From a checkpoint of a small transformer trained on Wikipedia.
Architecture: biases on query, key and value, tied embeddings.
MLP neurons of a small language model. Each row is named by its layer, matrix (up: input weights; down: output weights) and neuron, and shows model dimensions 448-543. Each number is 128 + 32 x the weight over its row's rms, rounded and kept within 0 to 255.
After each neuron's rows, "fires on" lists the tokens most often at its 100 highest values on Wikipedia text that the model never trained on.

L5.up2308 [112 131 133 158 164 130 163 112 152 217 166 128 128  92 165 123 138  89 116 155 140 160 128 121 128 175 144 107 147 110 109 151 122  95 115  58 144 101 108 119 184  83 107 157  77 130 142 240 111 136 120 169 139 126 140 159 151  83 155 140 101 124 153 130 102  89 130 109  88 151 144 176 127 147  80  92  70 119  61 143  82 117  82 101 138 101  91  70 138 121 117  91 100 119  93  99]
L5.down2308 [173 109 128  62 106 159 149 147 124 123 115 104 127 155 107 134  86 165 167 101  86 132 152 152 114  86 142 118 102  81 133 152 108  99 184 125 120 153 153 141 144 167 130 101 156 135 150 175 138 149 111 101 153 137 136 131 132 117 125 127 165 131  23 153 125  70 146  41 170  77 107  96 122 108 131  79 175  70  99  99 137 139 110 173 119 172  85 169  78 132 160 130 157 113 128 106]
fires on: "\n", " for", " in", " to"

L5.up1307 [136  89 125 160 168 154 121  89 135 103  80 131 139 127  73 128 150 112 199 100 150 141  81 149 147 156 111 143 104 180 111 101 106 125 167  82 132 163 136 140 180 112 150 199 164 141 112 137 114 141 149 119 141 114 127 123  89 171  90 176 151 140 144 161  92 123  89 126  97 183  78  89 149 107 188 129 154  85 110 116 133 212 113 168 152 190 168 105 129  94 142  71 172 121 156 138]
L5.down1307 [167  58 155 115 140 139 133 120 134 155  99 146 112 115 121 126 122 106 138 116 119 122  62 147 102  65 173 133 175  77 140 142  48 150 108  54 179 153 125 137 178 169 180 140 104 151 131 156 123 153 101 182  94 189 116 157 141 136 110 122 140 175 244 151 117 141 157 115 138  82 102 143 123 199 178 228 172 101 187 133 107 100 159 104 138 118 166 183  75 102 109  89 141 209 156  95]
fires on: ",", " it", " them", " film", " (", " year"

L5.up2147 [218  97 189 163 155  91  74 109 165  66  92 115 179  98 132 140 113 139 157 165  90  60 121 104 109 197 123 157 154  94 150 126 113 104  87 143 160 146 179 165 126 158 165 180 146 108 120 166 145 121 142  99 166 101  68 117  88 152 115 140 125  93 139 104 205 169 130 126 109 169 100 124 107 108 124  99 135 117 116 137  54  98 133  92  79  85 147 145 166 140 120  97  93 151 186 137]
L5.down2147 [139  81  93 134 155 163 152 131 131 133 105  74  54  93 117 129  96 129 167 135 142 109 129 208 107 114  94 184 144 206 146 141 132 118 121 108 108 126 129 133  98 163 105 102 163 159  95 160 141 142 127 131 192 166 102 143 139 118 147 160 121 110  92 147 127 108 160 102  34 173 163  79 175 140 170 182  64 124 105 139 162 116 139 128  85 128 101 147  65  92 133 164 122 101 140 170]
fires on: "9", "0", " ", "5", "4", "3"

L5.up3023 [208 112 162 118 159 131 119  73 100 151 113 134 127 121  80  94  85 161 207 148 210 128 116 109 130 106 189 101 169 116 220  68 112 121 121 143 148 124 184 138 124 167 116 122 145  83 112 195 130 135 147  88 122 153 152  89 136 134 126 118 184  98 159 136 156 115 132 120  97 149  87 138 132 147 155 177 127 154 166 146 117  97  86  76 108 177 161 147 129  78 129 119  88 121 159 177]
L5.down3023 [178 161 155 100 138 130 185  79  42  95 173  82 153  85 142  96 157  89 153 189  86 114 121 105  95 122 131 166  71 164 167 132 164  88 197 187 100 116 109 102 136 105 144 109 141 152 104 188 101 110 131 186 125 151  89 143 107 149 103 183 119  99 111 144 119 112 128 132 118 136 159 141 171 120 161 182  84 118 149 137  67  79 120 121  79 141 102 107 122  86 112 137 133 135 105 107]
fires on: " as", " including", " the", " was", ":", " is"

L5.up144 [143 155 144 157 135 147 131  90 148 153 134 119 173 107 103 101 118 157  93 110 147 101 112 131 134  90 125 121 160 103 118 115  66 118 157 127 109 110 124 161 194 156 158 141 115 165 132 184  98 138 127  93 223 122  69 131 137 155 171 200 148 141 127  93 158 106 137 169 128 165 118 110 114  84 145 164 158 125 138 151 148 186 145  95 137 111 142 147 134 139  85 127  87 111 148 104]
L5.down144 [150  99 128 131 150 110 119 153 111 145 114 143 142 141 164 120 107 146 181 166 124 158 114 135 110  81 149 124 170  75 180  99 141  98 132 115 105 115 162 138 168 165 121 104  98 118 120 147 180  89 126 157 146 122 146 106 119 162 148 138 100 102  20 106 110 152 120 137 155 119 101 130 146 143 148 102 101 114 141 148 115 172 160 119 150  39 123  95  43 134  91 159 125 119 147 141]
fires on: " |", "-", "–", " His", " of"

L5.up2850 [155 102  91 147 142 100 148 121 133 132 120 140 164  97 130 151 122  82 124 137  79 120 116 145 201 108 148 177 145 130 101 157 143 182  60 185 114 125 132 113 161 129 114 180 119 190  82 131 161 141 148  70 166 153  76 192 113 134 135 101 121 131 138  68 121 104 130 135  86 141 134 134 126 117 165 136 101 169 148 167  59 167 142 136 172  78 147 128 110 114 126 131 160 147 193  75]
L5.down2850 [141  98 132  81 138 144 139 128 100 187  79 107 167  91 100 117 156  78  94 158  79 117 120  93 121  88 130 135 116  89 110 132 156 136 146  82 156  84  89 105 111 154  78 106 125 125  90 145 151  64  93 174 101 201 180  95 167 156 125 139 155 119 149 129 128 132 109 128  98 150 133  96 110 136 140  78 142 124 145 193 123 148 148  76 116 112 135 100 109 155 173 145 110 136 172  75]
fires on: " of", "-", "2", " and", "aged", "w"

L5.up1692 [125 144 161  96 162 137 125 106 100 114  81 181 149  91  91 115 118 128 126 134  93  84 167  70 108 140 154 100 140 107 138 144 173  83 125 153  50 110 169 148 113 108 149 116 115  85 183  96 104 119 150 125  99 144 113 150 111  96 112  82 160  85 159 102 113 117  99 130 110 163 101 137 118 153 112 123  87  63  80 127 164 117 198  78 153 119  95 125  94  96 168 120 122  80 167 123]
L5.down1692 [153 153 107 192 146 165  75 106  84 109 121 173 179 181 171 141 133 124 138 117  94 139 122  75 139 155 124 130  83 136 130 139 117 128 119 120 128 107 174 159 168 198 118 110 149 158 193  80  43  88 149  84 132 113 154  98 133 151  72 175  82  95 134 114 151 158 140 198 116 108 146 142 121 171  99 139 146 190 118 122 142 107 148  69 163  75 138 178 164 113 105 156  95  87  98 135]
fires on: " of", " to", " at", " from", "=", "|"

L5.up410 [104  94  99 117 152 108 150 113 213 157 112 110 136 126 155  98 135 159 155 117 169  55 140 147 132 173 131  85 112 114 103 138 119 134 161 139 139 134 174 151 143  62 196 174  81 162 130 142  50 139 160 128  78 149  93 186 168  83 173 150 144 110 155 111 133  98  98 199 105 136  71 159 149 121  76 147  97 222  87 180 104  86 131 122 138 131 131 116 113  98 182 160 154  91 167 151]
L5.down410 [132 101 159  80 152 150  81 113 107 128 132 142 146 159 122 159 134  83 203  68 139 116 135 159 115  53 145 144  78 115 194 159 111 125 154 175 108 132 192 168 114  90 103 135  91 142 139 130 125 135  74 119 201 174 148 157  87 133  63 190 105 159 152 104 137 128 181 158 151 129 190 123 187 120 106 115 130  71  95 145 135 150 121  74 170 145 159 157 154 164 132 143 116  92 163 119]
fires on: "2", " of", "3", " to", "1"

L5.up1802 [130 130 154 177 166 142  64 128 146 121 159 146  80 129  36 181 121 122 123 117 211 126 121 128 133 104 130  89 124  99 124  86 145 166  85  93 113  80 181 213 159 185 168 209  75 121 112 175 114 147 135 158 121 150 126  78 123  95 165 121 109 114 170 137  79 144 146 137 156 151 128  79 115 129  78 158 156 109 146 122 100 163 109 195 120 143 138 119 116 153  74 123 131 133 102 122]
L5.down1802 [167 109 125 170  82 205 133 149 107  95 103 157  87 115 161 135 155 129 103 134  91 156 121 158 161 135 117 139 184 155 141 158 162  99  99 152  86 136  74  91 148 104 200 148 103 127 169 160 146 142 140 129 107 135  89 200 130 133 115 153 125 166 149 145  67 139 107 124 138 105  82 169 123 138 128 170 147 107 131 128 144 112 136 141 161 131  50  87 102 136 180  68 131 124 175 144]
fires on: ",", " (", " of", ":", " -", " series"

L5.up1414 [179 157 119  85 134  69 163  76 112 167  81 141  84 108 135 128 169 128 151 121 107 155 197 141  96 122 169  94 113 130 124 136 159 121 160 129 109 118 112 161  38 163 130  90 161 181  64 173 150  80 137  87 146 139 156 152 116  93 139 117  95 181 135 124  56 114 126 160  96 124 142 203  96  83 116  96 169 200 123 166 128 181 122 157 125  79 134 143 111 105  86  98  85 104 100 154]
L5.down1414 [136 147 143 135 107 170 143 123 105 166 144 135  73 104 168 119  97 144  99 145 164 111 216 123  94  89 111 147 173 158 122 119 134 134  77 155  78 128 103 159 128 163 166  90  73 110 126 118 152  93 130 183 126  70 108 131 157 175  99 161 133 122  67  57 154  81 100 135 119 147 156  81 118 118 174  81 110 146 153 119 121 167  97 114 141 101  98  91 116 137 143 111 123 121 153  68]
fires on: "N", " in", " of", " World", "é"

L5.up2589 [129 105 168 122 197 167 146 109 203 142 134 137  87  86 106 116 119 108 143  47 161 135 159 122  99 152 203  98 108  80  98 131 135 123 145 109 143 127 189 105 102  88 169 139 135  93  91 169 153 160 144 114 173 147 145 128 181  98 148 143 188 121 135  89  65 131 147 132  75 104 146 163 133 128 111  44 186 193 174 149 132 127 145 133  91 112 142 128 148 114 116 104  86 119 118 132]
L5.down2589 [102  57 134  73 113 156 130 160 128 147 127 119 107 106 105 144 121 111 100  82 150 124 174 111 113 167 180 128 128 125  96 127 141 149 132 104 120 141 100 119 120 182 115 117 152 119 149  99 152 112 113 100  86 148 179 121 150 143 157 106 146 110   0 102 125 127 143  89 114 121 139 199 128 146 139 102 132 121 160 119 110 126 140 161  90 108 139 110  70 102 128 125 127 200 140 103]
fires on: " on", "\n", "|", " of", " from", " in"

L5.up1569 [127  54 121 130 162 149 132 113  93 197 156 156 123 135 130 168  79 152 173 153  64  75 121  94 162 128  75 144 138  96 139 136 117 162 136 203 156 109 186 114 142 138  93 177 146  99 119 116 133  71 107 172 123 167 121 166 140 119 122  95 137  87 143 178  57 118 149 113  61 162 117 137 103 126 123  73 133 167 126 163 122 137 101 117 115  90 169  95 102 168 153 103 122 104 125 119]
L5.down1569 [118 114 155  69 105 159 160  98 133 133  75 123 146 101 150 124 119  77  85  83 124 120 118 162 126 134 147 153 156 154 120 105 155 147 101  87 103 128  55 150  91 116 179  91  78  98 160  99 113 175  94 148 124  86 111  84 135 148 121 131 153 113  92 183 138  87 113 101 146 110  87 126  92 164 175 128  81 113 187 169 101 118 132 142 157 176 118 106 137 141 163 103 141 118 120 139]
fires on: " and", "1", "-", "==", ","

L5.up2260 [110 147  99 135 144 123 139 171 178 132  73 102 131 143 110 155 106 136 183  80 124 104 162 128  49 105 142 146  87  99 176  86  71 153 108 121 129 125  90  79 108 136 132 124 135 159 145 150 112 100 176 109 135 112 173 156 112 136 155 126  97  79 120 131 142 108 112 177  71  97 159 117 120 175  91  98 196 149 174 140  90 174 131 133 108 119 149 111 127 144 160 133 141 147 139 158]
L5.down2260 [168  68 118 141 131 165 138 130 153 121 135  59 177 103 105 166 136 163 158 146 138 140 137  94 135 114 107  98 177 238 144 190 153 124 112 146  93 127 121 110 178 109 102 127 156 160 162 141 139 137 149 123 123 169 121  92 161 152  63 112 128 123  69 110 153 132 157 158 167 113 100  76 130 139 135 131 120 113 120  65 139 128  71 147 103 161 173  97 124 181 133  94 127 130 133 157]
fires on: " ", " by", " father", " mother"

L5.up1858 [155 166 171 137  68 185 130 130 125 173  87 155 156 114  96 135 143 165 157  83 193 177 115 141 137 137 134 138 102 101 147  68  96 110 113 138 109 115 181 133 115 144 131 143 113 135 130 144 144 115 157 136 161 108 156  50 140 109 130 113 120 123 128 119 113 143 122 133 148 139 155  73 179 147 172 102 124 127 178 164 106 119  78  80 127 107 139 105  63  94 150 126  98  97 120 209]
L5.down1858 [170 100 203 142 189 126 124  74  53 160 144 105 130 100 112 124 138 114 125 140 118 130 124 107  87 159 104 140 109 149 125 105 123 131 167 134 126 119 141  82 156 140 129 101 112 102 105 201  85 121 117 131  96 173  90 112 161  95 129 132 129 170   0 122 169 194 131  28 136 104 164 240 158 108 189 131 134 148 176 175  90 144 169  90 121 109  93  98 130 109 112 159 141 112  90 165]
fires on: "\n", " was", " for", "|", " including"

L5.up1976 [125 196 201 135  97 160 188 116 109 132 107 141  93 119 107 122 145 111 110 122 105  94 127 150 171 132 112  66 175  72 113 130 151  85 169 130 174 134 151 139 192  87 122 148 115 166  78 160 146 188 167 140 199 100 123 120 135 169 169 126 156 118 149 174  96  98 150 132 132 135 153 187 132  94 124 112 163 126 174 134  86 159 134 126 138 101 154 160 134 144  58  95 136  97 151 168]
L5.down1976 [160 132 134 107 216 135 142 165 186 115 165 131  70 180 113 134 146 211 146 144 132 139 162 134  76 123 161 107 156  63  99 177 115 134 100 167  87 130 121  63 107 145  92 114 133 126 164 116 134 181 118 174 116 185 136 148 135 125 150 144 170 106  47 113 158 109 113 157 139 177 117 167 175 123  99  89 139 111 108 132 122 159  98 155 116 122 189  91 107 143 106  95  53 221  97 163]
fires on: " and", "-", "\n", " of", "|"